{"n_layer": 21, "d_model": 224, "n_head": 3, "n_kv_head": 3, "head_dim": 64, "d_mlp": 896, "vocab_size": 1024, "activation": "swiglu", "norm": "rmsnorm", "norm_place": "pre", "norm_eps": 1e-05, "positions": "rope", "rope_base": 6980.0, "rope_fraction": 1.0, "qk_norm": true, "attn_scale": 0.125, "bias": "none", "tie_embeddings": false, "parallel_block": false, "init": "normal", "init_std_qkv": 0.0445, "init_std_o": 0.0445, "init_std_up": 0.0445, "init_std_down": 0.0, "optimizer": "muon_variant", "lr": 0.0164, "lr_mult_o": 1.19, "lr_mult_down": 2.0, "beta1": 0.93, "lr_head": 0.00887, "grad_clip": 1.0, "warmup_steps": 0, "schedule": "wsd", "decay_fraction": 0.602, "decay_shape": "linear", "final_lr_fraction": 0.0, "batch_tokens": 131072, "seq_len": 256, "doc_mask": true, "train_tokens": 554500000, "steps": 4231, "dataset": "wikipedia_en"}
MLP neurons of a small language model. Each row is named by its layer, matrix (down: output weights) and neuron, and shows model dimensions 112-175. Each number is 200 + 40 x the weight over its row's rms, rounded and kept within 0 to 999. A neuron's up and down rows have the sign that makes its largest values positive.
After each neuron's rows, "fires before" lists the tokens most often just after its 100 highest values on Wikipedia text that the model never trained on.

L4.down618,150,190,154,188,185,194,247,226,163,211,183,256,229,214,183,244,237,223,288,243,208,254,182,172,215,220,171,206,264,192,232,122,228,184,218,186,184,233,151,254,173,230,213,223,196,189,222,262,191,134,207,199,194,192,231,167,209,154,203,210,138,193,192,219
fires before: "in", " ", "- ", "\n\n", "g ", "| "

L6.down615,212,305,214,156,127,157,234,207,149,175,200,165,184,203,141,155,227,242,199,253,246,141,134,180,226,103,176,196,221,191,207,150,211,182,141,188,210,167,171,235,185,218,102,167,240,224,208,198,210,219,159,205,227,184,135,271,259,187,199,195,200,246,114,256
fires before: "u", "on", "ec", "ond", "ence ", "le"

L15.down802,255,182,210,177,202,174,207,273,229,421,125,225,251,221,216,251,79,190,235,166,264,242,183,239,222,221,148,153,220,195,187,197,168,221,266,186,243,180,240,212,186,163,202,197,250,195,163,209,117,202,234,174,230,195,217,203,182,218,131,191,185,239,211,140
fires before: "==", "===", "The ", "== ", " ", "P"

L9.down611,159,235,240,244,176,159,197,208,181,162,221,190,163,237,210,180,224,296,208,237,206,230,201,192,172,211,251,227,270,245,143,247,255,206,189,253,221,211,229,281,211,167,112,198,208,195,179,234,202,239,210,215,214,191,204,139,190,179,191,166,240,164,221,215
fires before: "y", "y ", "t", "as ", "ter", "er"

L3.down369,172,105,227,206,234,239,174,231,165,116,233,229,149,181,190,202,213,211,136,165,199,186,194,203,222,140,164,196,222,182,237,197,216,231,154,247,201,231,221,176,192,217,241,207,228,218,191,241,219,205,197,229,196,272,197,145,239,197,172,214,195,232,205,220
fires before: ". ", "t", "gr", "th", ".", "ch"

L13.down507,259,273,172,161,189,220,242,246,249,492,174,168,199,216,202,183,165,252,211,167,259,178,225,187,225,216,199,177,194,150,173,185,96,221,222,143,186,187,193,174,232,207,249,187,226,167,226,210,228,179,233,178,219,215,192,167,226,204,172,201,176,188,180,195
fires before: "==", "In ", "===", "The ", "== "

L17.down330,252,208,271,160,177,149,127,184,187,162,144,207,217,182,167,258,233,228,213,184,189,217,233,234,186,265,245,245,211,181,165,85,236,225,192,247,228,283,201,208,254,252,189,152,176,178,187,204,190,209,252,220,279,224,130,213,209,126,154,161,226,217,197,219
fires before: "u", "iv", "an ", "ed "

L4.down165,199,180,241,206,173,216,272,174,233,157,151,205,235,183,173,173,207,175,155,253,173,170,264,199,130,139,227,174,175,140,117,186,184,273,266,205,207,239,194,221,253,207,177,211,103,223,156,205,194,188,160,201,67,171,212,235,172,206,196,233,233,114,171,205
fires before: "i", "ist", ". ", "er ", "s", "ing "

L15.down105,157,186,194,263,189,148,153,258,221,197,225,266,180,215,161,172,235,169,231,199,221,197,171,192,203,114,183,237,207,207,182,255,245,291,156,179,231,202,149,126,216,152,178,209,116,227,219,164,216,232,187,209,223,155,198,165,116,196,200,259,185,209,169,161
fires before: "il", "ou", "ine ", "oc", "eg", "iv"

L4.down660,219,175,258,180,190,196,280,269,199,197,250,204,208,239,175,218,241,220,182,285,196,171,192,232,141,223,145,256,258,136,167,229,206,254,248,235,219,145,191,173,196,169,226,225,125,213,256,132,230,141,193,230,234,248,213,206,222,225,201,217,201,244,130,161
fires before: "man", "ic", "man ", "i", "ia ", "al "

L17.down895,331,190,159,167,173,258,165,218,166,234,163,245,224,167,248,189,133,162,199,146,189,130,220,254,221,245,179,180,194,120,186,167,266,233,198,241,176,149,196,218,169,183,214,265,215,288,158,249,170,194,212,211,257,186,219,160,211,228,165,253,307,185,198,261
fires before: "ch", "m", "t ", "ti", "t", "tic"

L6.down133,158,207,155,179,284,258,155,199,247,221,228,204,212,91,187,252,107,162,186,213,163,198,186,177,188,170,224,168,257,221,197,206,244,162,166,244,204,207,242,207,200,130,171,223,180,213,194,182,182,201,139,229,179,250,207,157,184,221,259,211,136,138,174,219
fires before: "e ", "ent ", "st", "ent", "u"

L4.down46,182,171,214,193,261,143,259,234,226,71,296,178,250,162,239,223,346,230,232,136,171,158,210,188,216,62,260,198,183,204,196,242,215,217,234,258,158,279,196,228,179,194,150,169,189,224,213,267,240,224,156,183,189,190,139,155,207,189,181,181,164,176,230,186
fires before: "an", "th", "et", "as", "op", "ch"

L10.down243,228,219,175,217,217,225,182,216,257,165,230,206,134,147,205,204,230,224,251,171,184,271,175,245,241,188,144,163,176,254,266,154,252,228,233,185,221,202,171,153,143,167,152,226,236,249,200,206,168,200,155,195,133,200,211,203,251,170,128,157,200,183,159,210
fires before: "ub", "of ", "ass", "as", "os", "in"

L10.down421,211,247,178,187,134,224,205,194,189,315,220,181,195,203,249,121,155,205,185,251,243,149,208,162,270,196,128,143,222,182,206,220,117,207,199,230,235,193,177,244,213,173,192,259,170,242,148,235,151,214,222,177,274,170,171,145,201,226,245,171,264,161,102,228
fires before: "- ", "==", "== ", "===", "B", "He "

L7.down633,212,262,232,227,178,193,140,166,162,221,220,210,229,228,218,212,148,211,222,232,230,240,185,187,220,221,234,277,146,231,174,215,203,90,205,190,241,139,247,171,174,213,285,200,188,245,196,198,215,187,176,199,218,183,193,219,185,205,199,229,321,153,157,165
fires before: " ", ") ", "S", "S ", "C "

L9.down170,97,219,168,277,165,160,239,183,219,199,232,191,210,211,214,197,247,174,143,195,143,243,194,205,205,161,179,250,271,205,206,210,164,124,249,268,149,229,195,225,252,223,280,192,206,153,144,163,182,262,174,247,240,241,250,248,168,177,196,200,184,179,191,96
fires before: "ear", "al", "ing ", "ed ", "qu", "ent"

L9.down793,193,206,215,200,159,159,174,226,202,112,267,224,154,273,229,204,268,172,172,231,161,226,167,187,202,241,262,281,252,176,292,184,193,217,223,226,217,178,173,143,160,175,202,230,150,199,207,177,217,106,185,151,321,294,228,221,212,212,213,180,196,175,144,183
fires before: "e ", "ic", "an", "ed ", "ing ", "st"

L13.down276,177,240,175,234,148,195,187,172,243,236,187,206,180,164,200,261,260,215,202,285,158,163,211,179,174,199,158,204,157,84,180,197,266,189,203,226,217,274,205,185,167,176,183,234,211,199,204,230,163,195,173,116,169,251,170,147,143,167,175,167,203,178,164,191
fires before: "\n", "the ", "a ", "to ", "his ", "R"

L4.down642,132,209,208,192,166,241,200,172,187,163,248,192,244,120,179,188,199,207,259,170,167,239,230,197,172,209,197,251,163,252,167,195,176,159,187,182,171,178,174,168,143,179,256,245,199,162,218,224,248,201,152,232,231,228,211,189,185,163,146,181,217,274,209,231
fires before: "or", "di", "st", "ence "

L6.down498,265,227,235,152,133,204,268,217,187,245,178,224,232,177,270,183,257,184,154,260,169,147,168,249,131,216,145,250,172,247,281,196,166,213,275,193,216,150,201,118,206,209,223,209,219,213,219,203,195,128,263,249,239,248,165,154,220,212,170,234,111,226,191,201
fires before: "is", "ed ", "er", "ow", "n"

L15.down437,243,201,160,228,116,146,163,206,187,117,197,255,229,211,127,187,248,133,211,181,185,225,133,187,261,155,181,206,179,156,158,219,190,200,224,136,114,99,154,233,254,205,220,263,233,181,185,216,137,215,156,93,154,197,206,235,266,136,202,161,226,178,147,213
fires before: "tur", "t", "ati", "ss", "s", "t "

L6.down72,224,172,222,137,121,287,199,195,268,245,165,162,233,229,225,182,243,150,244,208,242,216,304,208,157,213,211,241,257,217,193,172,201,233,179,247,108,248,200,163,206,190,192,179,192,207,242,287,259,218,192,216,198,229,200,176,174,141,190,186,127,191,201,193
fires before: "e ", "ed ", "ic ", "ered ", "er", "m"

L7.down138,188,231,238,205,241,226,161,187,233,145,241,188,157,192,229,255,225,126,134,215,279,181,205,167,209,220,140,208,249,131,230,166,247,202,173,156,147,233,202,162,126,178,251,246,142,166,178,219,256,226,204,196,200,257,286,254,185,169,239,231,219,146,242,230
fires before: "ed ", "ation ", "e", "ing ", "at"

L15.down459,245,255,209,258,180,254,179,204,178,246,267,237,190,276,180,233,285,182,214,144,159,176,183,145,295,152,209,254,132,131,211,176,179,194,253,209,229,205,230,192,163,183,167,227,117,238,295,229,181,162,218,291,184,179,233,199,211,264,201,165,227,216,267,245
fires before: ", ", ". ", ": ", "'", ".", "es "

L13.down387,196,175,188,215,143,180,179,210,210,365,264,182,172,201,238,244,86,230,128,231,239,250,180,216,265,199,216,226,154,178,250,206,139,119,185,265,238,123,203,210,244,208,276,153,214,200,175,168,199,220,229,199,215,221,229,214,196,202,267,161,164,97,137,233
fires before: "==", "===", "The ", "In ", "== "

L7.down210,167,250,165,213,147,249,299,243,207,289,205,151,220,131,262,164,254,140,228,147,193,223,227,172,191,177,150,221,208,194,173,221,203,140,188,217,205,237,182,188,245,224,229,184,136,245,216,158,165,239,191,219,223,303,174,163,225,147,128,155,199,200,136,134
fires before: "- ", "s", "ent ", "s ", "ap", "ri"

L4.down172,213,218,199,217,139,269,187,223,247,227,270,210,211,188,204,210,77,184,233,194,251,199,247,259,236,278,214,179,211,224,187,257,172,134,207,192,266,218,189,191,215,226,201,227,202,192,237,138,169,213,296,198,258,160,219,201,192,187,190,189,273,178,187,207
fires before: "\n\n", "The ", "In ", "Th", "He "

L15.down483,151,225,203,187,159,215,245,146,178,212,166,263,131,234,74,189,203,181,169,133,170,110,196,189,168,133,244,217,222,244,181,198,214,194,211,256,204,199,181,304,150,164,214,181,160,236,194,257,197,224,196,217,186,182,212,192,216,230,103,224,151,182,160,170
fires before: "of ", "or", "ed ", "in "

L17.down131,211,189,250,232,130,207,223,127,186,215,164,262,180,150,146,173,295,182,215,222,225,206,181,218,141,198,145,244,219,218,207,199,237,188,208,151,194,212,202,202,170,202,246,194,138,191,235,208,180,205,186,152,122,175,219,233,245,211,240,305,230,140,214,178
fires before: "ig", "W", "cri", "p", "ation ", "ated "

L17.down474,252,216,238,182,150,237,257,183,157,171,145,251,209,211,120,139,106,235,145,194,151,214,200,133,180,205,220,161,272,109,193,187,238,204,190,207,155,220,128,177,232,139,257,231,145,152,162,167,232,262,254,188,183,143,198,248,157,244,218,206,214,193,190,193
fires before: "tor ", "or ", "ist", "or", "er ", "er"

L9.down485,147,237,208,174,210,132,198,243,188,220,237,221,227,207,242,170,210,167,178,168,221,243,182,188,166,118,174,244,246,206,200,166,178,237,151,198,201,197,194,165,151,222,133,182,224,228,250,180,114,117,241,170,175,139,187,193,220,173,252,127,227,180,186,220
fires before: "ed ", "ing ", "t", "es ", "ts ", "y"

L11.down384,159,146,206,183,236,222,163,214,135,154,163,227,238,150,188,215,135,179,148,223,204,224,212,306,177,287,225,208,157,161,159,139,160,225,227,201,176,171,151,224,227,186,176,186,182,186,178,190,252,219,191,172,236,192,241,180,165,226,140,180,160,200,198,167
fires before: "| ", ", ", "–", "sk", ".", ")"

L3.down340,310,263,129,237,173,240,162,263,162,186,297,248,212,207,197,155,265,222,186,267,232,210,160,229,225,258,276,188,229,219,208,191,211,182,181,153,165,184,203,190,189,170,242,186,179,153,190,206,217,191,205,292,219,262,242,142,183,270,150,197,156,227,187,154
fires before: "h ", "as ", "for ", "ame ", "by "

L10.down62,182,176,190,173,156,243,192,254,212,231,219,253,156,189,246,208,259,184,295,256,247,193,151,193,218,198,206,246,211,179,266,192,220,183,241,203,300,232,246,212,223,302,151,194,218,125,165,179,188,206,216,183,255,240,248,148,224,207,239,194,187,157,207,233
fires before: "| ", ", ", ". ", ".", "\n\n"

L11.down144,259,188,172,182,267,163,214,211,135,241,207,168,178,193,206,165,235,198,204,133,256,183,235,271,254,172,201,230,229,169,196,196,180,196,255,212,251,216,266,234,168,219,103,143,209,241,185,62,196,254,235,281,157,211,175,192,253,184,225,126,199,218,264,147
fires before: "| ", "on ", "on", "ed ", "om"

L13.down601,236,179,144,273,165,342,132,178,236,300,252,232,164,237,255,194,134,259,249,238,160,266,240,260,239,217,134,224,149,250,218,224,160,145,201,230,190,162,174,250,178,177,246,196,217,139,116,178,178,239,228,224,184,193,215,162,215,179,198,136,212,241,207,174
fires before: "The ", "Th", "In ", "It ", "S", "H"

L4.down469,290,241,215,202,204,223,214,214,96,200,175,196,217,199,244,230,159,174,225,184,187,222,164,256,143,268,203,143,192,202,165,148,229,196,200,132,176,177,199,193,171,174,175,319,166,226,131,197,248,194,182,155,217,124,159,170,204,252,181,195,246,182,181,222
fires before: "c", "t ", "e ", "t", "ts "

L9.down401,217,267,250,203,132,249,241,206,176,279,216,267,223,218,214,160,210,174,158,188,157,237,166,150,276,227,175,235,223,181,139,163,176,218,205,261,205,235,195,283,233,205,202,228,217,256,195,173,218,239,197,184,238,245,206,235,115,162,138,158,162,138,206,181
fires before: "h ", "s ", "ure ", "n", "s"

L11.down488,260,199,208,206,247,188,181,151,252,228,210,201,220,234,204,183,220,152,216,220,240,238,183,210,219,136,161,175,193,204,268,203,148,239,195,126,198,246,223,315,112,167,176,243,199,234,246,186,159,178,217,168,144,157,200,260,244,218,136,260,275,170,251,244
fires before: "ig", "cri", "p", "as", "ub"

L7.down252,240,225,190,241,161,206,312,231,200,179,202,217,251,191,207,201,204,221,192,197,169,216,234,191,264,212,177,205,274,87,161,236,249,197,140,157,98,196,177,164,206,206,191,167,223,222,173,236,198,213,133,189,163,131,241,225,225,245,189,318,163,169,123,189
fires before: "er ", "er", "el", "b"

L13.down174,212,237,163,207,114,239,220,217,183,297,289,221,152,229,242,179,87,252,193,147,166,201,197,191,275,230,158,222,168,210,204,227,186,253,226,229,206,130,255,162,177,198,150,183,223,221,205,191,164,244,186,222,188,229,213,214,178,177,168,159,224,214,179,206
fires before: "==", "He ", "The ", "S", "== ", "In "

L15.down864,224,265,239,169,200,209,241,290,168,114,127,212,146,189,165,266,256,243,202,229,144,195,232,280,166,222,227,170,155,135,135,220,171,250,168,164,197,142,185,197,236,169,161,155,170,163,168,186,166,210,177,164,208,226,173,289,174,202,175,198,273,205,218,195
fires before: "ip", "ed ", "u", "i", "8"

L15.down834,280,233,199,309,262,268,165,149,174,326,173,250,158,216,149,241,234,214,145,228,183,133,240,193,159,228,203,147,157,155,204,224,224,176,260,235,181,197,207,202,206,151,198,174,175,281,150,199,196,169,210,229,221,174,200,171,228,194,225,240,252,232,298,187
fires before: "ed ", "s ", "t ", "ing ", "ted "

L11.down348,290,232,240,184,162,219,215,238,172,264,254,197,228,117,230,187,295,181,229,210,186,133,145,160,194,210,198,220,213,178,222,235,160,176,264,152,235,212,195,211,212,285,208,172,189,209,132,264,143,168,230,286,191,202,158,200,195,181,164,242,168,229,280,239
fires before: ", ", ". ", "h ", ".", "| ", "\n"

L13.down262,177,283,159,228,147,201,189,217,144,189,188,296,163,318,191,174,160,188,165,245,193,219,146,223,166,217,246,160,197,220,178,97,187,158,247,216,165,221,220,199,137,206,215,261,222,156,207,128,140,226,150,251,152,222,277,215,187,136,243,189,216,244,195,152
fires before: "ed ", "tor ", "ing ", "ted ", "or ", "ary "

L3.down289,230,251,160,227,223,247,241,207,107,208,171,210,171,175,199,123,176,230,213,155,206,203,256,165,212,261,196,235,224,250,196,193,183,206,250,152,235,155,249,280,137,175,200,251,216,180,227,227,190,258,177,155,245,255,187,160,280,248,204,223,234,198,246,189
fires before: "ic ", "i", "ic", "ice ", "ished ", "ish"

L7.down556,226,222,156,180,174,237,223,287,161,234,245,207,163,261,166,140,183,214,254,215,198,253,238,232,232,235,185,183,226,175,238,143,219,146,203,147,261,204,161,193,198,204,238,214,210,220,263,162,190,156,218,160,166,151,169,116,229,167,172,281,234,239,199,149
fires before: "\n\n", "\n", "a ", "| ", "le"

L7.down30,278,239,247,190,206,200,139,201,138,163,108,167,210,207,222,243,207,222,166,259,251,195,257,163,246,264,186,205,227,220,188,171,185,211,211,234,236,170,221,188,227,206,254,201,180,265,184,189,207,218,227,215,186,218,255,239,195,222,241,165,179,173,149,195
fires before: "| ", "il ", "il", "ill", "= "

L15.down647,200,177,245,200,161,112,153,167,204,276,224,210,230,185,144,235,175,167,201,220,158,203,203,236,211,217,218,222,215,91,256,242,166,174,223,229,168,157,179,247,159,102,203,168,137,194,217,217,177,188,213,208,179,219,142,154,269,152,237,216,259,262,201,172
fires before: "ed ", "ing ", "e ", "es "

L15.down529,240,223,235,226,176,176,213,173,200,153,201,214,170,230,139,238,234,155,215,247,222,244,148,281,252,187,140,143,191,208,155,123,161,216,185,244,159,233,227,283,198,193,167,217,211,158,156,236,162,167,216,194,155,225,195,230,193,226,275,148,199,204,107,202
fires before: "tur", "t", "le ", "("

L13.down653,207,230,190,257,187,109,152,219,214,295,222,144,182,229,177,169,45,159,244,201,264,210,182,231,271,203,252,221,180,221,222,154,136,231,195,158,208,241,189,188,244,193,192,175,173,274,258,251,136,258,194,219,239,186,206,164,176,171,207,173,147,155,140,201
fires before: "==", "The ", "In ", "== ", "==="

L3.down502,203,204,148,219,191,179,192,143,196,223,186,225,119,199,235,173,241,198,159,212,170,182,156,206,101,185,227,165,153,183,232,215,221,137,234,238,236,142,231,136,175,228,177,227,208,161,230,214,209,173,185,136,248,187,175,155,180,248,184,149,137,205,195,237
fires before: "st", "is", "l", "id", "e ", "ed "

L4.down36,164,215,126,154,229,247,247,265,233,266,238,224,234,175,166,173,144,225,139,147,229,206,216,183,201,148,152,240,186,243,196,164,172,152,227,177,188,289,231,229,153,155,203,189,143,188,204,241,187,184,202,176,203,178,188,144,245,133,252,258,231,185,187,206
fires before: " ", "t ", "n", "n ", "ing ", "y"

L15.down163,235,244,187,192,183,264,108,146,270,356,179,201,194,260,215,169,217,248,232,271,276,206,213,237,204,210,188,300,234,238,191,216,175,249,300,177,168,187,195,232,188,277,184,208,186,257,156,182,159,197,251,200,181,208,150,167,169,237,198,165,245,222,163,222
fires before: "==", ", ", ". ", "===", "'", "."

L10.down581,201,240,174,81,211,226,248,231,200,190,213,211,215,211,236,260,183,197,231,181,206,121,201,189,133,181,234,278,202,187,183,243,198,170,224,219,172,191,262,214,222,271,180,213,193,219,153,150,214,159,197,172,159,216,115,206,199,246,210,214,223,153,163,188
fires before: "\n", "\n\n"

L10.down681,329,227,217,281,201,192,241,240,167,235,244,224,213,147,204,213,199,234,209,220,229,226,235,181,165,172,178,231,189,180,234,226,280,175,137,224,207,174,197,172,195,237,205,242,146,206,117,246,245,170,244,245,240,227,188,145,239,244,131,200,179,246,111,178
fires before: "e ", "is", "m", "m ", ": ", "ies"

L11.down858,192,110,129,212,185,152,186,194,214,146,248,213,130,287,185,168,172,207,206,132,272,191,223,183,278,254,160,178,166,153,171,206,233,203,102,186,191,206,228,214,186,213,209,207,154,218,211,240,151,176,186,150,192,151,251,207,188,211,122,168,256,249,208,260
fires before: "ed ", "gr", "ing ", "v", "r", "h"

L3.down594,247,220,183,152,102,165,179,259,209,228,260,214,208,172,246,216,214,176,175,266,193,229,239,161,227,196,158,259,228,292,236,190,174,146,130,266,140,215,261,227,284,178,179,168,148,192,245,207,151,193,128,197,203,155,202,148,249,181,308,197,237,193,115,270
fires before: "ing ", "ed ", "ch ", "e ", "es ", " "

L13.down212,160,150,211,307,167,124,75,148,191,207,200,239,197,272,159,205,168,234,197,164,178,214,162,199,171,147,223,262,206,208,227,155,205,261,184,199,181,196,220,238,177,213,209,152,179,173,186,262,216,160,159,222,156,164,232,199,255,170,230,216,168,163,208,190
fires before: "or", "or ", "ed ", ", ", "tion", "ted "

L4.down71,234,209,210,201,235,176,211,207,234,96,211,185,181,131,216,180,166,158,154,208,276,134,245,139,216,197,213,168,259,114,216,180,198,264,105,262,183,232,209,214,174,244,179,297,159,204,221,144,205,270,180,234,156,197,152,211,207,225,268,216,164,233,93,204
fires before: "| ", "|", "ing ", "ed "

L6.down538,203,197,113,272,295,236,224,236,186,238,124,170,156,231,207,183,207,190,147,176,133,222,254,244,188,211,156,229,195,174,134,210,217,191,182,107,279,252,218,181,193,220,179,160,246,159,204,207,174,174,119,164,148,183,177,145,92,201,194,221,164,147,206,184
fires before: "a ", "the ", "w", "of ", "an ", "it "

L17.down301,190,235,193,238,148,175,200,185,255,207,153,195,167,197,202,190,188,154,196,203,202,286,228,173,273,210,203,182,223,204,137,221,229,209,164,206,160,201,204,239,183,196,246,151,181,142,176,246,202,173,185,249,141,138,213,200,183,198,243,199,255,219,189,216
fires before: "in", "ol", "si", "l", "pl", "ed"

L3.down319,173,209,216,211,109,148,338,200,211,197,315,202,149,240,176,160,235,157,226,272,190,158,187,182,137,274,240,206,235,181,257,130,179,244,197,201,228,255,202,218,200,203,213,242,213,228,185,249,165,142,185,245,201,187,287,247,167,248,211,171,210,179,237,176
fires before: "ag", "y ", "ed ", "u", "'", "ing "

L11.down688,119,172,253,190,153,189,245,221,198,194,240,182,178,208,185,239,214,190,180,216,171,148,212,155,127,270,276,165,170,169,275,214,236,162,222,171,146,239,205,288,183,210,228,196,248,253,215,166,217,186,248,241,170,216,213,195,183,195,149,152,192,237,214,199
fires before: "ed ", "ment ", "s ", "ing ", "u"

L7.down152,179,260,132,246,147,152,264,176,145,227,259,256,176,189,154,183,246,248,128,163,165,224,166,182,186,240,169,219,242,193,255,196,164,169,253,220,218,226,221,247,198,197,113,244,147,216,263,200,186,192,185,167,251,217,232,228,217,285,187,217,182,203,203,194
fires before: "ic ", "any ", "ic", "s ", "e", "an"

L3.down171,173,221,192,197,154,199,98,198,219,214,210,169,214,204,161,84,215,186,202,147,158,296,175,196,205,246,235,220,174,214,281,215,169,170,223,152,228,172,247,132,126,245,203,193,148,170,190,285,221,197,198,263,244,207,291,172,164,176,221,220,258,189,180,179
fires before: "N ", "L", " ", "A", "S", "; "

L15.down366,178,203,244,112,232,181,214,229,161,292,134,191,224,185,178,231,195,211,204,203,143,139,178,196,150,241,164,240,153,150,235,300,174,188,182,231,154,161,202,179,181,206,240,143,207,193,144,226,226,160,97,207,221,219,201,191,189,190,169,203,233,218,137,211
fires before: "ed ", "er ", "\n\n", "ing "

L4.down575,182,183,203,158,214,155,308,187,207,250,314,205,178,242,217,204,159,156,191,172,173,227,248,171,187,159,172,144,221,239,232,156,234,240,217,243,218,186,226,225,198,248,173,218,216,268,234,237,179,206,180,157,258,275,237,268,192,253,216,242,268,232,185,199
fires before: "ag", "y ", "u", "h", "n ", "-"

L15.down341,169,220,186,244,207,174,145,224,201,299,133,178,144,251,211,183,209,222,118,224,129,206,133,256,202,157,227,204,190,197,182,247,230,168,167,198,206,188,188,212,230,215,162,162,223,228,208,211,180,242,212,222,178,144,274,155,216,172,178,168,217,166,171,121
fires before: "s "

L4.down724,236,175,110,214,153,192,158,162,199,236,177,204,174,154,209,170,174,202,86,232,187,245,243,174,99,119,222,218,258,211,222,191,258,248,210,192,212,109,148,139,197,186,253,229,165,292,252,172,227,179,241,283,242,253,191,184,169,183,199,210,174,212,154,193
fires before: "e ", "b", "m", "national ", "st", "ey "

L9.down677,220,161,239,214,145,301,123,116,152,210,229,228,209,187,180,222,193,234,171,130,134,220,228,208,261,143,214,251,154,152,217,236,178,214,175,99,199,191,189,243,175,222,126,184,208,239,272,233,166,256,228,233,258,262,200,220,197,169,156,173,253,190,201,167
fires before: ", ", "ern ", ". ", "s ", ": ", "s"

L6.down342,172,204,225,253,269,184,251,197,195,246,247,171,262,223,194,233,117,203,164,182,132,216,249,246,170,248,189,164,250,179,266,213,174,164,125,195,217,209,141,272,232,251,199,136,146,218,159,230,233,127,256,212,179,212,174,168,139,167,198,119,174,227,229,193
fires before: "m", "m ", "on ", "p", "is"

L9.down870,126,256,225,211,176,184,177,222,97,229,186,167,206,129,133,158,191,198,162,171,264,139,247,212,205,220,232,141,242,267,244,251,195,182,215,226,225,136,172,171,126,192,156,200,160,178,208,235,170,146,213,178,220,206,187,209,130,204,196,234,213,236,238,170
fires before: "ed ", "ic", "ice ", "ic ", " ", "ia "

L13.down293,229,143,117,182,231,236,222,163,196,188,269,154,155,250,175,201,220,284,148,189,237,188,145,217,197,171,224,233,224,220,190,220,207,278,129,219,213,236,189,113,213,196,207,152,197,176,188,224,248,162,252,174,127,178,302,162,157,191,187,241,207,221,226,199
fires before: "the ", "th", "h", "up ", "a ", "v"

L10.down356,139,295,218,184,234,178,206,205,213,166,163,235,165,220,112,220,265,261,201,243,155,201,227,196,204,202,168,195,265,167,167,204,173,173,179,281,222,214,128,270,204,175,164,212,104,171,228,186,247,234,237,256,202,151,231,221,146,241,270,292,227,177,202,168
fires before: "y ", "th", "y", "ies ", "k", "i"

L4.down554,168,199,182,205,227,272,173,135,205,209,134,255,162,218,188,267,188,185,205,162,119,228,224,148,157,182,205,156,252,212,194,144,246,188,239,249,163,170,209,150,132,214,167,161,153,245,190,179,294,175,226,207,236,233,236,200,179,175,205,206,95,195,142,181
fires before: "e ", "ed ", "d", "en "

L3.down223,240,227,225,233,226,127,239,188,288,197,108,230,224,230,142,215,181,212,162,213,201,213,183,266,245,212,202,227,238,204,234,253,175,201,184,271,182,235,176,199,213,196,180,212,145,246,214,198,222,131,192,206,254,192,162,179,205,160,246,121,196,217,211,182
fires before: "s ", "on ", "s", "am", "p", "am "

L7.down206,99,169,210,206,222,297,253,169,209,288,277,237,188,187,217,183,260,213,134,182,196,119,235,213,258,154,196,226,180,169,184,237,240,279,215,208,160,201,178,240,183,223,240,182,145,205,139,144,184,166,152,169,200,255,168,230,210,216,211,235,178,213,283,155
fires before: "ing ", "es ", "e ", "ed ", "er "

L15.down354,201,243,286,210,157,153,137,196,170,191,211,150,167,210,159,234,155,165,171,189,227,170,198,188,155,259,169,199,137,264,282,253,212,230,223,213,288,181,233,214,238,151,160,147,194,229,197,272,117,233,191,189,167,122,176,184,201,170,246,174,176,170,156,151
fires before: "a ", " ", "ia ", "ian ", "ia"